config = dict(
    hidden_size=640,
    num_attention_heads=10,
    head_dim=64,
    positions='rope',
    parallel_block=False,
    init_std_up=0.0217,
    optimizer='muon_variant',
    lr_mult_o=4.0,
    decay_fraction=0.588,
    train_tokens=610100000,
    max_steps=4655,
)
MLP neurons of a small language model. Each row is named by its layer, matrix (down: output weights) and neuron, and shows model dimensions 490-617. Each number is 128 + 24 x the weight over its row's rms, rounded and kept within 0 to 255. Numbers have three digits each. A neuron's up and down rows have the sign that makes its largest values positive.
A block is one neuron, or neurons of one layer that tend to fire together. After each block is what it responds to, as a language model described it from the Wikipedia text at the highest values.

L5.down38:129074137141192161092154131145108082102116123140117134115134120110159105128138131121110112110077129149148146143109111108128077115167131086117155119119090086144131092126124108138100125148077108130179141104124104251132168119061153130125078151130071116130132129096116187120158087168123124122158092108103150161147162172113128123123116102172119133112127116106118143087110150143115094151136
L5.down770:117116136126099174074111151154106109133175153112107147086117111091035138120118130114125174112135100174137148136141135121129142094171134072112165105100093149125162168123141118149132125143127158109131120129137119224127145128124151104065145154136110130172102130133172158130144083135133116130125133114162163130127132156160097122102115134125111171113112147114128113107142102160142125115140
Description: Before a surname

L4.down769:179104109156115096140131100111081117113105142131118092133114092134136113106150139170122152069145142125178115135114072112151139126081139166116161134122146166113082115145113128138121164111153140153113127129160087169126097123135101108159150153116115123129122084093154121151080112126115144130102149090100124128137119122166110156109130109138109127187146096124141120144114170142126154133092
L4.down901:140124153136111118149132099122146106134141102141143160152152118137153133123125160165129098148167183127169107151150158169133135075128140093149175155122104170120114100170147141127163120125104109138127114123131161126171121137118101132112142097099109152108125106112200145130139116118101083103131102110114135085123119125147101167170127149164120117129131137122118146133140064121150134114107
L4.down981:098152111155136144063126146099120135130143155145139120146132177126090174174169132157115134100157124134176131127134148128101149151142094051135128114099154110133123110122160178133148107099096083138117143123147075135120097163144106117127078111126157130157094098152130113124164117139123129116102107150127140151118138125139102125117141126168088107084148161164141123097122150153155111141136
L4.down1109:107136133110153117117128105128148158120151115144104161142159142179106135143123137147107123107120140059129117094129108092136134145123063139113100128108120135122098130136099115115104145094133116143152149102108084149120121125153116132094118111141165128158096099087159146120153125126115157122095098143130138102152155099135110132117141107109132106129102150092162056130111142120128155144142
Description: Arabic al- hyphen

L4.down282:133100117113117127123142105140153126157103103125124143115153135139031143129144131111147130168153127182151143125101097193105167104158158100108150175169080139151163140131126090108139138123164101126138077143142172201149126126105133097129141102132167142156108115128114139143157101083158104142096143119114107148134158136129139130150132105138178111129139107074113152113129134115128106094103
L4.down505:169096140132127101160175123078147070114119130111161128115109129122113091158158144118041164150126114103128142145153135120130147131116168090127119150151105176169161140116194110150143116146111107154149120116114146155122147122094132140136146135139119113114115128171091129141123122119146130132126108103115168182168141148129066114152142161149106145135124105073078122093109152131141100143119
L4.down826:093122138099141114136123115157154090148150136150118144135152173120094141146140167093147122145111120149146132114152127132139125130143145076174123148150108094189141116127140179153123147180135131134163131131144169170123126159163122127149098113167127133143137144113127167110165100108142115131122121110183110159138140116142087124140139097174175108091143138154159137099121124093115063124142
L4.down986:142076131137186136147137126168090141110118114113142114140107167129104121137178181126153112142156132152138203103140102157133103140128165112126125122086123100169163150163159157117152155156075114174152143189149122172131068141145111137160098142156125164135125110179115163133137159097121114130102142168163138121145112154133132077105110136139120129155139134139097098062135111147170132109142
Description: Personal given names

L8.down0:080163170164117174127095125142133171156138149145096125126122088110138131161166124133149109110089088101145176082168134120139138127163115153167153037104107169116134158119124149147112116125119173113137138119115126148125155153080138118136132105087119142114149127127128140099088109115145137148118157105101133134128132119153093119156126177107145099171162133100123160130122124111156098151133
L8.down6:165124153144126105151130078098147136151096133131176125160145127134181113107145161093185182163170123167145098114105089157102116095133112145136130104100156162155150068142139146128162125124171146139108129153145138119115125155132141152131107138136139123122147108144120070132128075145139103139151128152131138101120109137140090099124116183124152158136173163126139158131162150087117086079152
L8.down26:137124096093131154137088120088134177127106106103130128132146122138121147091133148151162112132152159154139143146130138165114115116142116140091195144112130147160126174120142160117089052105167109140114136139137116189131104114084154104155132131113155104104131098133111113116103122107147137124114153091180132131164103216142154165104115169147142150163086117116167129139157149132144143078094
L8.down298:142131128130124118100181160083130149156140068119151164153163155127141108142134116086154135106135103155105135121128136167111128129146149138142144109134119109119127130145159149117167141142125175103125157115131115124118146142138168120135155162139076128109192147143124148141126088134143122138081151116087140190142127104102110117138150149114151177118103154089145133125140111126098166120125
L8.down408:146145141061128156111193129133104094158169179123084107142083110120104155141126140141109151163093141130132113137135119141121110100123120149153130120064123123099100108155114070148160082123095168105156145146119145113124135149133118133131138095196126099121171136154124118133143163129135166122109105138132170122109100110131117069096102130130124161092102134139115160125148144127141147133116
L8.down441:127132095153103131115135131104138162139087101180090117146117112172113140118122129089094142165108111147134120084143137140119142151101143076136129140133125107123152162134107117113144121102127150132130138117111103115100089137154158090162134082160144082126140127151128154123140109117139148123111175129167130119090137116082122165128131107136148148087105151110157130122152102152095150084099
L8.down988:096124163111100121109131175142166105087133096152107147138080128152082156098180140069131114126108113153111135104103141152175142134130144117127118131135156114135083106144131141135116132118135136083182109130151166186091140127115145073152133173132092095104147103135115090134116151099143122095141131111096128141120094090113116150154125100147124147095134160122130140149130130095105112135086
L8.down1059:131144175109151152117110134173102103118135112174106106114145114142153172100134114103145115135086102151120136150129140092118085133161128080170115143109120144129161111119127122115183136131136136139156174155094123145123108144110091134135112125130120103128166157122173142123135154150134164107118199137149198125115118096136141163113178092143169161146131142117134104148128163139096125100132
Description: Reporting and attribution verbs

L5.down418:096124110126113122136143159078152159128145159105149109159136094104149151115078099136146106130122117111105149133152173147106151091159126142127131099112153110127150160118130136157126149125126099111117122133112187156160131093101136174162128145122094127148107167170117106116124121130125115142141097118145123125105144146152127119154097127125163120154147145119089137094138146113166159132096
L5.down1196:149157118122090149141137092114140133093119140095131130152111126113117124125130140123144143183145103103166144159137104161122129177102126128125101102120174059114149143157129131149127173124124111106129108137115148131156111112154126171139095120081126181129093113125106126122154136114133116178131119140147146152146147106104144125130152141134176100197111118152091082130120122081142117128090
Description: Chart position prepositions

L5.down164:131134157121128143115102154136119119121144119098114140128075125117055175129101120117118143104139116129138126114153140119141159128168134143169143145079142145130133135083122161055119120127107119147098132127108134116164103139177167106129107104146147106170126124124109106098133109137121158113131164143153080096138115130136128140168103155139116182118139122135116106115126079103132120105095
L5.down433:158139101128163154111141143146086178106144155128136124144113112148095137095107086116125162124142135146123105112123123167153117103147165143110076183113141120120192138126164120082134149077080118179117139120132128155158103131075124090086156064089111157166145127139114176139115134112105133123109046156135140138125161112159150082142115116174095113150158151115158097117154122146141175163093
Description: Word-initial r fragments

L4.down63:151177142145100101141106119131157113133127081110113098146072117157103166097172117105115143125122141170122138170109138122102126127110116141121150101142129109072153099116121113160123180135192151118164124148145148156100076138074132115120146148115096143089165172161103112130138144103149145128141125103081138151160098157136105116159129146143125117112116091105148147188101127096125098116153
L4.down127:123122116136151124121107111116139097103135171168132147147119169126117141132148114084165142110165117139135108111135119090089156149159131097131136138055104111169138107139087109127147150163150152117112162139069128106113156115080150168127133122108104115155168123121126163142121107189085071118098139131087123099089138162102129143084120120114113131153109111124127106102098129172140129135135
L4.down994:126136132127120117102111138147089120162142111104108137141138160135115088094107137096112153118105156126121159153123116146128163152064171080166159121142170122119138121136112142131116139101109141098128150147171149176149125132150148122153100115180122087157109168135111138154094133120096118063095110130118121113123102126121101110130128127142153149123091069118120083110126095103155122124139
L4.down1240:152186130147154165112077132119128116142134109138102120109186157146073154116120115102124090175132132169114121115088105122127154141111136134120153125103165118152094132146082148120083112121138143090173120120120126150118134158118116142102147076175137090154100139114153115153104151137130128116145144109130083074117131152108141113082119116159140126096094114119114102118135113127130151134116
Description: Relational word before object

L8.down110:106103152155125117172189153115162085160121097132125156141071150107104130103115183140151146148144149113149152163142123147116150147134111125146135136118147113182158127149145158121144149160129110150094147083083074183128171166174120115101137098113124141095121151164152122092100149127125128130115099155165165159136113111131143138124062144181089151095138111115086133130134111093141093084148
L8.down290:112139139127104171176151154169149124135133126118159186173083094098099163084125118113148127110107093159114155182120135146116123117174107107104129163135108134105139132166172143095119098111176106162122122111126145130117125166107141110106123151161154132099112151155120132096168086097121127169110103124147132142169156129110107111146127135135125113129130158106136106142123091108128124152140
L8.down568:103119143103137129098105134102192137128121092112144080113121077119065104126144133102106108146106117130094117091113143115131176121132114138169086134161116080118140165122109105142102126137160115117089109130160128096114118112146167141098106123145127114102115132113120113122135165119133106149139092142183153121140128165123120139183134138112089119158070080114098138075142115133155157126126
L8.down600:137121090107084075159142113140171113083154155131131121107090104153145146105104126148148095101124129113168114117138143144183136121105108067147123142174164146136079159184100137162125110101096177163063131147189121200135134136148136127137080165156121110145111122123136176090185160138117124153120128136146130098123174102128161112130121154120118119109147157124136147140128102132132141127104
L8.down728:172184119153134129149138115150136175136152124165104126153152136119195162114140126138095141112105077148164153139134132121149137115096157140122130168186144144168064152178159126125113108117157128140118139119123095098114122088128113127163128100123103110125105154121143146136142159113116132104096140111100122103100119122112110147107098147129128133120144125148127117127109150138145098125133
L8.down787:117113152123143096155134126137104165177124119123157148134140125132082077093157109102169119125158126148114110123126089107163162122117122159106139096127111142151112143110152115100138086100141128122170125145115090113101107152131094110119125129147118109160122140169124071092128095095141152110117123135130107133119111145163097146095148160175102139148105079153125108105151103140152110103102
L8.down984:154109154140133161136159120124132108148120148139145066142123142088127145127128143143135139103142096144125114163099135139114127154103121135121136113161164139155069121153129112131152118103121120118135159141102163095161086128097129106133124130082138144118151111136171163110143137060123103133104133107192111174167105136154131141082086114116099168104153128134163159155112127163125146096142
L8.down1091:123118133096149128142117120148121137128164147118080170139132122082152139092125155129122141121129120123132096094153141147098142165146149097093151107119123070151099164118132133144109100123145102114092124153144121148126111143136112152110161082105084161122103137128108133124146127102149092162096121143144126116130138137125107148148126109111088118147098111122131097128141119081152119116066
Description: Title-opening "The"

L8.down146:110171090110119133134120130111143100142110111147098090128139138116121165100132164073117129100101110152144149133170158129142120110167100125169088117128115125116177153078103114137098088120114155118163153153130123115148119171161136150165141090136119120166082130140136153157113122113136147141128078143148124140183128171119127118131123107164115100155119117144142130124134106136122118143129
L8.down174:141132105151086102117118066113136116100091144127162127100131148095158148147100091144078134087119124128118129109118158136148075118135115135147127106098104150108109131120072139138112196143092128144119093113150118168143141143170163111193106129095138108150146114164113131087106108143152162111118109119138130108103113107181159120139115128108109160117100124107145112141147134121092140129113
L8.down574:125101130148153134104113058163146126098091100123139091135126132072106099128092137146166151122099130091110137119160092133161126152159164125114144115136150083119168104110153091123144120064117126145122149153102154122118151144156109113175129135100121144107108093150130099122086127139123136147138121093134086132136112134161180133126114134148152123115135126114099142162140127133157120157108
L8.down851:138103133133120124070160131094129114142099098141155114123158141136129126127092075091054156141098133089140167142156096088146123120126137112101111127126114141152123098149089146119145153118168175136133135097145115149162145122122102147136111114135161102145145087125131081132146087145087105164112141097143120117143134114121142141125116144143122092095121145131137109131135164143126158156120
L8.down942:155148109127144117143100141150101105109114104167149088157082108124136091101150118143129162109164163154149158109142123158181158161117134137151127142178133113130135133084111154095110114105079130126156115119114134132141108088115126089124089139148132153126115103131151095112114118160124111142125156105181092103126145120131114160169144101131153118168112131109074093108090105160117151121133
L8.down1002:104140098129109114149079142174075105123113104134147115099117123155113111109106111131120115154123108141136108171147139146088095104150159119175132081127063094147116130118112083136176154090119138120105121120147139191112104153120148160112115122088144115143140099114097146117087143138146141141165093126118128110161103126149116101134141136154132135132134128130077164100155139165123116180073
L8.down1136:173070109146148118135078146143126097136131126124105112123169123153107047104109112113082129080155148127127103128137110170102151161131141127131142087158180089167124158139121144115148119127137111133117185132139089094111119114157136108100122140099110152120137099119171127158116101136087142125132122165139105071163164120128128136167126117110106148113114109119152115119139131130130136139087
L8.down1175:160138192128080137122083086110126127102093115134119159074116132130139137140131138084122100133139099118135110147167152103153120115108122129142123118128127109157165151083120094155182134126121143140174097089127111132140171147121150123101126096127129131131112104098102102123153133167134099181144118149108124153119124153168126092074107108120168158100165116152148112116177109107118109125108
Description: Leading digits in data cells

L5.down402:128108101138087127142148158088114098107076109149144117093086127142129162080180169122103097129106155125123127137097125152173118100095136100131110130138138145134148106112096145111101149088141171124123134175129156195106141087111091125132144149140113107118158140126131147104120104132146117109133142127095137120113151120139114078059126144147124127147183138113156137128094146103119081070146
L5.down474:142133157119106126126129120138141105116093136124142169130137134147130180118134127150162109113117169086132124120136131103162113124147169150093110098094137130129115123166110101173115112059141129120111128123112120149113177119127128153139103094081146105127142105138119151139096125120093138125144081124102124134104118153108137133149129103107147177133154133134149153173171123100140150080104
Description: Predicate start after subject

L8.down308:076112090133146117131081151126156134134095110122081159116153141103105126078119147123163095047133121104143117096129126152141087124120111116148148102171158144134149101131134101100122177169129132136122133102120119170126100146146174134123113144153140115116119110134152120108077091112137122151107157127097093132090096109142124137136131079109122168126115139160127107114116164154134126134157
L8.down311:130180137149117135124157100123088118126168097117099125097142123127121138109156147112134103157130100099131130140133108109150112156102130076147148098130113111078137100154133109146118158072143109173097131110111158099116093135120108135133124104133116117191155170111114162145120160138146148127128134120149142135101098175144138154113151165140096171154108117120169130103115112079099146147122
L8.down516:148132121140156122079133113114096125083103140081140136103121135143162112131194087105141129135059150119108131156070114156116149149157111097079105113127156149104132143134169112112118101132068090091106121153113147160157127129160130103134096116140075155138131145167118109137127086133117153132132162152136142102177137099148142116114145150137134125143114136156148121135104098120152126114134
L8.down765:096092115133141130128110177118116097108131150091132120158099107131138158076146167147126143117093153103154130129113142136150100149125109111137159106148079121114119162092154132177079174161163102151130151159109143100108092126123135146110090147062109068118095131141148141158089133129136105193141170135094160185121136129127164130132146107106101146086115126100112128133132094117133116138097
L8.down848:166085112114122122120090180155126137106120095089142092149092087125165108109120104146100106099121132103164107142128131107148148151113087144149179132144124084139175116142143125130128152065113081114095121124099110139088126153168102137133113096116097136121149097138110128057113137150150144122111106122158154098102119129133123131124126117138127143106087074124118115136093090093108150089098
L8.down896:144124116153145104150155163122112116121099145140095164152127091144047085119129146102131111114100139111120159148092166139179124090102132121132156168144118129166144141185162141115162169139122121117098100133108129144131101137112110183124084085150128144108116150137080111110117114090130115115138105102155124177129119132118160143133160104080134142118151115153149124100131110139133146141123
L8.down936:089116102135117086097131140076161129121122168141150121137119091130095123142169112093152098114086120132136082113123139149158109097108148061157130107142120132136106115105142150110156150129095146140128118104133085149141125175102100128177125141146105154152182143155099120106132149139141103145138134121146129102145135102113159121096131117129127123130090128137076096152160122149082120090100
L8.down1001:112116195100094124133144190117092146112110158147123161116144125198139132165161132153116155112086105191090070133168159082159133140117138118139127172104112084099208116108109121122124119081124120156101116130160164120102132130134108154132132094147099164119114148119134111144147061162108101139164132097180177152111147167112075117120111130100120129149084105116140111124136128114125129110108
Description: Appositive or parenthetical openers

L5.down500:136075137100131120099184162119163145150123136171112138093130107119183097123133119117141067144126116136156106158166122176150173168108139130145144095116106137175113109140137177149169121140157100105160127123113143142124097167131085126098116156131127151155100106108126138081112168135162119137149122121138120132104118096124094096131114138152140101111112129128110102117126089184107104113155
L5.down602:159064113124139121115128133164137166097169123176129165143115110124159139114152144123156118129163120139143148078138147150143145112124087145124122161118092122151097088087127156140139130141105150122153116129126143118106093136125086145134152125128101137090136128111119166116124118149109126123126121117123159136112129169130115147108095128128139087153123153171132088117110097183105089126150
Description: Mid-row table separators

L5.down522:121107124110121127124168108103092156142101134144140139121178094136214141166224140140154160132125115160149138130128147114143147146165139136126165133133141093112132067129137092136146092104134123134174124154118098122171134150125103120139155140136098169111104087128108121148178062106108112191152139108133126138128082176139153148129154111144107148105106146104173112110145155122154141110096
L5.down895:123128112161145098105146100124139146118126121130115131175131112090164148158145104147122148115098152102139155102131141125073153185158135116142121124125096161110167150121117108123105080116072076141134143123141116125143142106127081090130105126142138128112120105115088171158185118103111162141108145106129137087106134116118126126097174079142120102129149158104161093096124141114118165148153
Description: Clause-extending punctuation

L8.down67:139135138175164144103077120111126150121155094129073133082090091108107162104120108067109124109149084097129134126138110102135177119151102108132154108116169141154146137101110109124164176156103157155082111128131136225144123104070154134131124096147103115103131108128156163119118085103110111151131088091127129149147117122174150120122138091094107113106126116109144147157125122145165107150117
L8.down109:103182123169098163111104141125143153147116130114104152086150131168000104109066094144198144188101103101121114121123100116095083164140146062104145119108145117147127120145123109106148133136105096151095111191190095129116138129138103134115098131167107102090114105134134103087109088097120126130111091125127146096152131113151130125118109117122121112139134150110154111151122134138129133123148
L8.down122:147130136144135176137120149133154098162079139130113125103146172103128092105083129116145148127137149153143116095102107113121144153127122099103137106132134142163099110147164137135141174125087133117115107092087105172130180109137113124149080109113126103122089136108163127111149086117120178103175141065119146134126129153126155181073128114133128153125113173142143111106141110141095105139121
L8.down356:120117109150121131120138092135083125097121158137130099125099157140119138111144120099116162105180117101116118110157119119133115150144098054165144110102106157119124152132147061137108157098126111119107093119142092172155093128095122170183106123149136133116129128177132123135077144161157102164117109129163125138135112119138123115162105149140129135126128133125106148105131112068117105131107
L8.down465:121145146142128140138124154138157138128127142095127124089093125123075124117084124112129109169115119115121139129083135151124143118138161140136131151120096133159141103138145080140077150147141117107159104117128108152125107075148131125120143129139139124125083117170093110130161142112110126153126126098157126127154160131093077143120107152139140159132132149128135140117127133107081173116090
L8.down603:129131138154167154137129132195157142152131105142073123115141124130072115128096106171126100150135137164170192107163133140133129094174114096073087123129090089191148123123118132142116122108171087144111130138119085216085141109126110127154097107147134086147142138153113123148102123060114091134146132122144092145158115143103083105132084158139072096125124154114148182111092105084089084085084
L8.down735:113079124149144171106122096194128154143184102166163154140113101124171154132177118128129118082123156167093133118160135176139142141140130100139137128141130127097136134149149134127154117136148163145107115122143128146130115156115093147130125109155143096132145134113172116175129152164170119107114113113117181118124078139154137149156094151143169186084109103131187159079128136097149155141122
L8.down749:123118082110112109090135142098110149139137110105097104160096100127117145116115139143133145105153095127129109088147131112103166133145146098098112144132143114169107152159101083108059134109139099147137156141175152161095128136170092163109115122137135142132104079123149103163180113119093090133150117113133159152126070100089124152098105129128122094151123103167093135124127141074120143123153
Description: Person-name part boundary

L4.down45:136156113108146142130148127153105176139149122121112125106144115134076092131130129109128125117178111095109137114089130173095156127164083156160150133138104137151133136135124098099153152108100099094110150147113113115128079126116143107135118100164133111153133111098122141111181135175143142143156079170110135126121173136155097122137105142120174115110107146129150108139122077109149054144135
L4.down146:123113140120115069142125112136147088176107130132154144136083107108143092099131108128109118100106138126111127153120159152130121141101102103130118163075113160159130077143155143084086108122108084130156136128115094150112138123142119093110150127112147152142120140113126134163151146152070104116149128132118125152112105111132139152111110143133128136105130117113090091114162169093114128173117
L4.down1029:123071116126111103156131104096145132124108178113172167146092102093119132117133092126161144121146145134123144135138122106161152145101130130160097125131074153128105146149111117103126085112133141157125145116152129179138132080147092102122164145131127119137131153170122122154051118134139087107171096105171132135137118117154106128161131127118132116122112132133110129137111133142100129105100
L4.down1151:180102083148086144157120130128107111126144133116193144131151110106134120134088066129153111153137118133130137129083111137099128146125128138114133156125117129182135125136079081133159151160123115153137122097145111182104104133115116135121120139134149099132129120161201108150168112164116162126177121138159119148085143166167118073155131137102141109130100144123151088094153168123106095110138
Description: Leading digits in numbers

L8.down32:129174171117133114166102135131148120121122123124165163115121130136041108116048131103105108106145070117122097146092107124060129115116147173130145120121117121173172123106113117155114117136142141123138104112132103097137148166161162144165165099109137110140162161170122150179113127157146105115135068115157095140133111165132135108148129160124150111117130141113151113136123147107094122114099
L8.down190:149143101112118105118094161109155118141096136081107132136133132151255117121131123112153128159150136138119139128095117086153129155155106139118111164087110149144127141111126101104124147132144133125123134114144147157111161117124123117174109100113096122137116104110146121137161082129104133160135140149103133099138154145160110129132103148101152097135107132131137095138121103134150125175170
L8.down643:152143139134108076161137162141109142152168153137140145120135142124074151147116122132128129117145170123141118138132116159142146117075131141143084088125153083118168100140158153116142145154134140145125139132108133128119140118100179125117120139158130077143126128155153151125148126090152139157104113117103113123206175175144132148141133122118184130123149144147134096144110136115170135121124
L8.down957:095136091145099120135128110141141129110109128150111136140103127131129114145102140109114118146158154182108119160160098144122119121154098132171144148130147126105129115144155095132170152112127105141120119149131121126132141126140124137144133080151144152174114147103099120098158120145106087154128148099113111159118142102143056164111106095118101122118095109121129197151159105146121156135127
L8.down1039:097133079150134143164158147129101130136123132138124133117152131095151112120110109111090137123094151115111160163102113103125106116129115116110078162109178116115107106149125126116099123132124116166129092192109131119129101107102156086126178116117101101099143140178127093114150144128152115111118127142140090125138147130167158144064053114088110151093161137149148132127121129122128124116127
L8.down1099:118160134129061100109140125119111108141106123152133181126148108153128127164156130153101116120121121118150147157142141127159129173132173121135103113154135107116137181149142112145176099152118190103138106114109170133147117171118122134109197129134073066109139145112138120099118136116122127138123163141103116118136126157122138129108151109140150135142109147085153159120065116143099052158136
L8.down1123:148123132116127105108117114139143181092125127101134107157104133155137132156125114146136134120158164120188160137108151128131163125112107116128136166067134116111120158140135111129136137125159070078095112168121152114106102138130126134131128101095130147140118113114113148168142130111096125116119098090141141090183167086124116133131138113140154157113128165092074137083154108131144131098153
L8.down1157:113092090167117120139135084146146150142146108117125123141110145162205163111207087161134167114110159184128120142133141183101152081122109154113148143108128125109111118113154155127084093122138142084113126150106148123099172116105100191166106103145131133160145136135177132127141135113126156113143114137153145090122134109151142096141183112139101131113068100142146149096151110118148127123120
Description: Table cells before values

L5.down139:127149098120118091116119108153157099133119126137164169090113123101161159079137111120116118132117112100157141139099131166114207112115127163096149113150085119167111113147138085100096112135157112184132119123131130085118134164155088069147116125078132104154131092129114143140102125114147135119166149140167146131136117141167148125139099117125091134120148164132124076146127100183140173110107
L5.down998:121116142173163118140123136148107131122088123137117128118139130100113135098101139165131114151164126093147133132155133140136124126160099142099130152106123125158149120144162110136124108105209173177087124123089129106173110130152109150187155121107132116173128155155145141144158066122105125091094136106155158105164136138075137120130121066135150097159133111125136096126167139114137148127167
Description: Title-initial words

L4.down40:132155139095110137133161133097140095135146140134131126124155142147069159145160117115158118135118141093103176134146133100114124155079139125128144092152107151118081108142162129114064110118139109131120123117144129070126135144125103138188145132127143132168122113108130100096148146125132169090142136124130127190165143171126125165192143151143139147117139146162161147153103069088118107092134
L4.down229:142113110105133118117173131119105155105108148104126149098181095126141115122204120070153153116131129095120164139079125115123139137150143105114120180146151114071097095157117115085136104112111114146138134117147149161125100130163123142120121174139142131116115157096119115105145048127184129168141111140127147114125114140140189155145180144125114114131094132128129086129134118129140141135117
L4.down479:154112170125129141155143119120095132099123126098110159105150146133203142095062122113129121113185152124087147134098101110115081139150116142128155111135136104114096132138137123128157141127118123163143139115112170133076119138141137083171126130112136086094133119125116154128109102115156129120109137113131111084135126109101140163098109148126105083119100122113101144124136165121132149103155
L4.down673:110130103107119141148124129126135161107176115086141151098103145130064103156171083111167160085152124154117139140126109151159093127154109070107095120120138140172096113149113125113058093110148124148142120090117126115135117138128116099139112112136090174121132143144169147099104095106114091110111152106129144119131125149130154161120132148135152096133146120141149128130132084113166136097106
Description: Opening quotation marks

L4.down25:131057104102145073173079111103143137085124170083127144191090149109084101135118153083159179131125120150144094138134144104094109126115139092094114145141166152109131116184147099114149162138115121083160100130074175129117136100151140096113126136157152124117122125177146156146113135127117125155133142121131095104104122163129143165173179113101132142121095161125094114113081136069120184152140
L4.down543:151140147128181188121130093110098149094156136089146147141141131099068090109129123147159145145107112176128117131129152149158110141160171122181129074171074148157109131183112113104125122185123109160168136141120135112163142100115159123125134129126150114091121099126156142137101081101114127132126124112147134086083158128117139148144159115106096190133156151114122111150145104122151144184142
L4.down736:130094142124114119092141149115132147101094078127119161085133155166135123142154147122105127071099109136085097143153107091103143123121126071151110122125123164101159131125127143076103133117149092105139145127110096144138151144130093165104108138111119132123087131132132123174123080138135109142149134120145134137198154154126128154137144160184135114162130142128151143088156108134120126083190
L4.down862:142121149116122123095139097075101095153111105147133153130129121113163133169165114127133159149118093125124130114128153098130150145132070112152115122122115150127143149165138101123114112069134124133147077117126112160102128156121117093143068087130131148132106128130126124138127104126140133139139144101180132158141116149130091162142097177131123098154076105125111093130161110102144128146115
Description: Clause-continuation punctuation

L4.down775:130141107110153104145082160148137162135117127129138147101118141072129134107117126118135114130150153109108175106128127115114097130106176124139127149112153140130140115123106139142130145171136158139101067144125120142175148104123120131131109110136143088114135167115125152163066112135191120138123138138120096126137085090103133140140137149172109132142134100128126083153092115153108092133122
L4.down785:098164135121121071105096095128076170121129094162105150131137166147066130107151110134109136132116134123143159127056135122111107115127106156103117121134127093137085160125131122115095125145136137124083125104104134148129133144139151136126114149148144137116116123130139141146129107134141160150136155143113146148123175146153135140166137130122139130110153133115121132150156121123129112095149
L4.down865:089079084131130103139108100121114168116172136147131166150111093097075138090089105157124111133100156123113107129146129092133137121107163114099118153128154097140090160115124095156095135119122178152169141170138125129156172122147091115152114113126121137082162169161119164117138143149150178130139156163109118166168150089127143140139128108131127132120151179098122102122110135135077133123171
L4.down1120:097113133105147159146141122120151106157131169131099140100126078137178152109096126161138067130118140120118147145120085159140090117146126178126113126135121135175121148133082136067134143111142121171131137129140136091132116158157126137122117129131122126166158117133122081171116093125104151154145128093122170152137122128103134146137143103077118130203097159122106110137126146106135146136121
Description: Table header separators

L8.down117:155116125119132091107103097129106131138119092142119128110104113150061150130127119105086142153128132141127161073130162136110116111159153128130126101163174155117160109118155117101118071154171138147120111164140108108163108135124086127134087117151150119109131089130130104146140100150127134139185079151144145106145126103131075148128164165145111156107128113136127114122100132133111137104083
L8.down485:126099136114132171128132159120100115107132117115118106152162106108046153126130150126145148139120133113089143143142075120103087119137142115100140170148141142155122141144114111104113091159115159121120141136123087117128139145127120103161165147123119183154082117175137101102155138089115127136088143109115093174125099102160153106097161102132095097136100111165112089111073120134130149113138
L8.down598:168147142121121105145180146110149175130060129151115099176124098114106115130131150136095162161105170086122139131132145097052118121147109123121110127111114129079105116188117089104106150142122121090174166151148108135137092138183114159101123132138146115125159116148139118120149124141150122135091136142150160137153176142120100137087123095153128094136157147101161133116081125172107164162160
L8.down788:131097113135103120105148166183120139149157080075126158135122120123255156147120122131139070082141148133137149125182129092152155141121143097121137133110148152130181110099125134151126102132162100155131117131163147109090151121103142112136138112136120115154136125148125100089099111166154137130118105125119118132115156114151102101125136127147136142110129132125132127148131081106108121148138
L8.down800:103104152084140131095111098148139106109137094127130106085166149136124137134121098092129141172118132159104100129167144123122166122127155115138154182143161154113142119103140146131117139152143139148080163153107135111114126100145125123136141108162168114158121182153127092057147125117135078140129114129122120169131102111113133138100114138161142124121112139104130122134117165142125119118100
L8.down886:109157112109106140134112121149145111072120123142118139147099099130124077150136098129173176094123124151132118136102168146196144151124137135122126132095087162129130108127137142132144139094131131095140146122110109118137089097146078100154142146143131152138163156146150146153106159153107147141123101093122120134112153155142153135109165142159123158163149135129138146109153146142124122149128
L8.down1092:137141112073085127121089128109147131104162133170149150160131156135125119158195096058153161105126122074130126124152149149102146139125164129140154146112145141106126134112109142104130116091071158133146156112131150120113097119141141124140131110142144110140126118103099126124088166100138146122114138139152116140123112095071174131127118129128113096111127149108128112092097174136146123093178
L8.down1182:155189146097140120140129113110135117131121121146112102152121097122083141176122116128138131143148140109129155149080147126113152130093147096130114119114149114134147134089128127114132111136084114142101107166134102135156165150123124127135119154128137142108124138208108100135076114112102160094094135104111108115105125144150117109144107119150164139150158081169142153079158106184126119109158
Description: Fixed-phrase middles, name pieces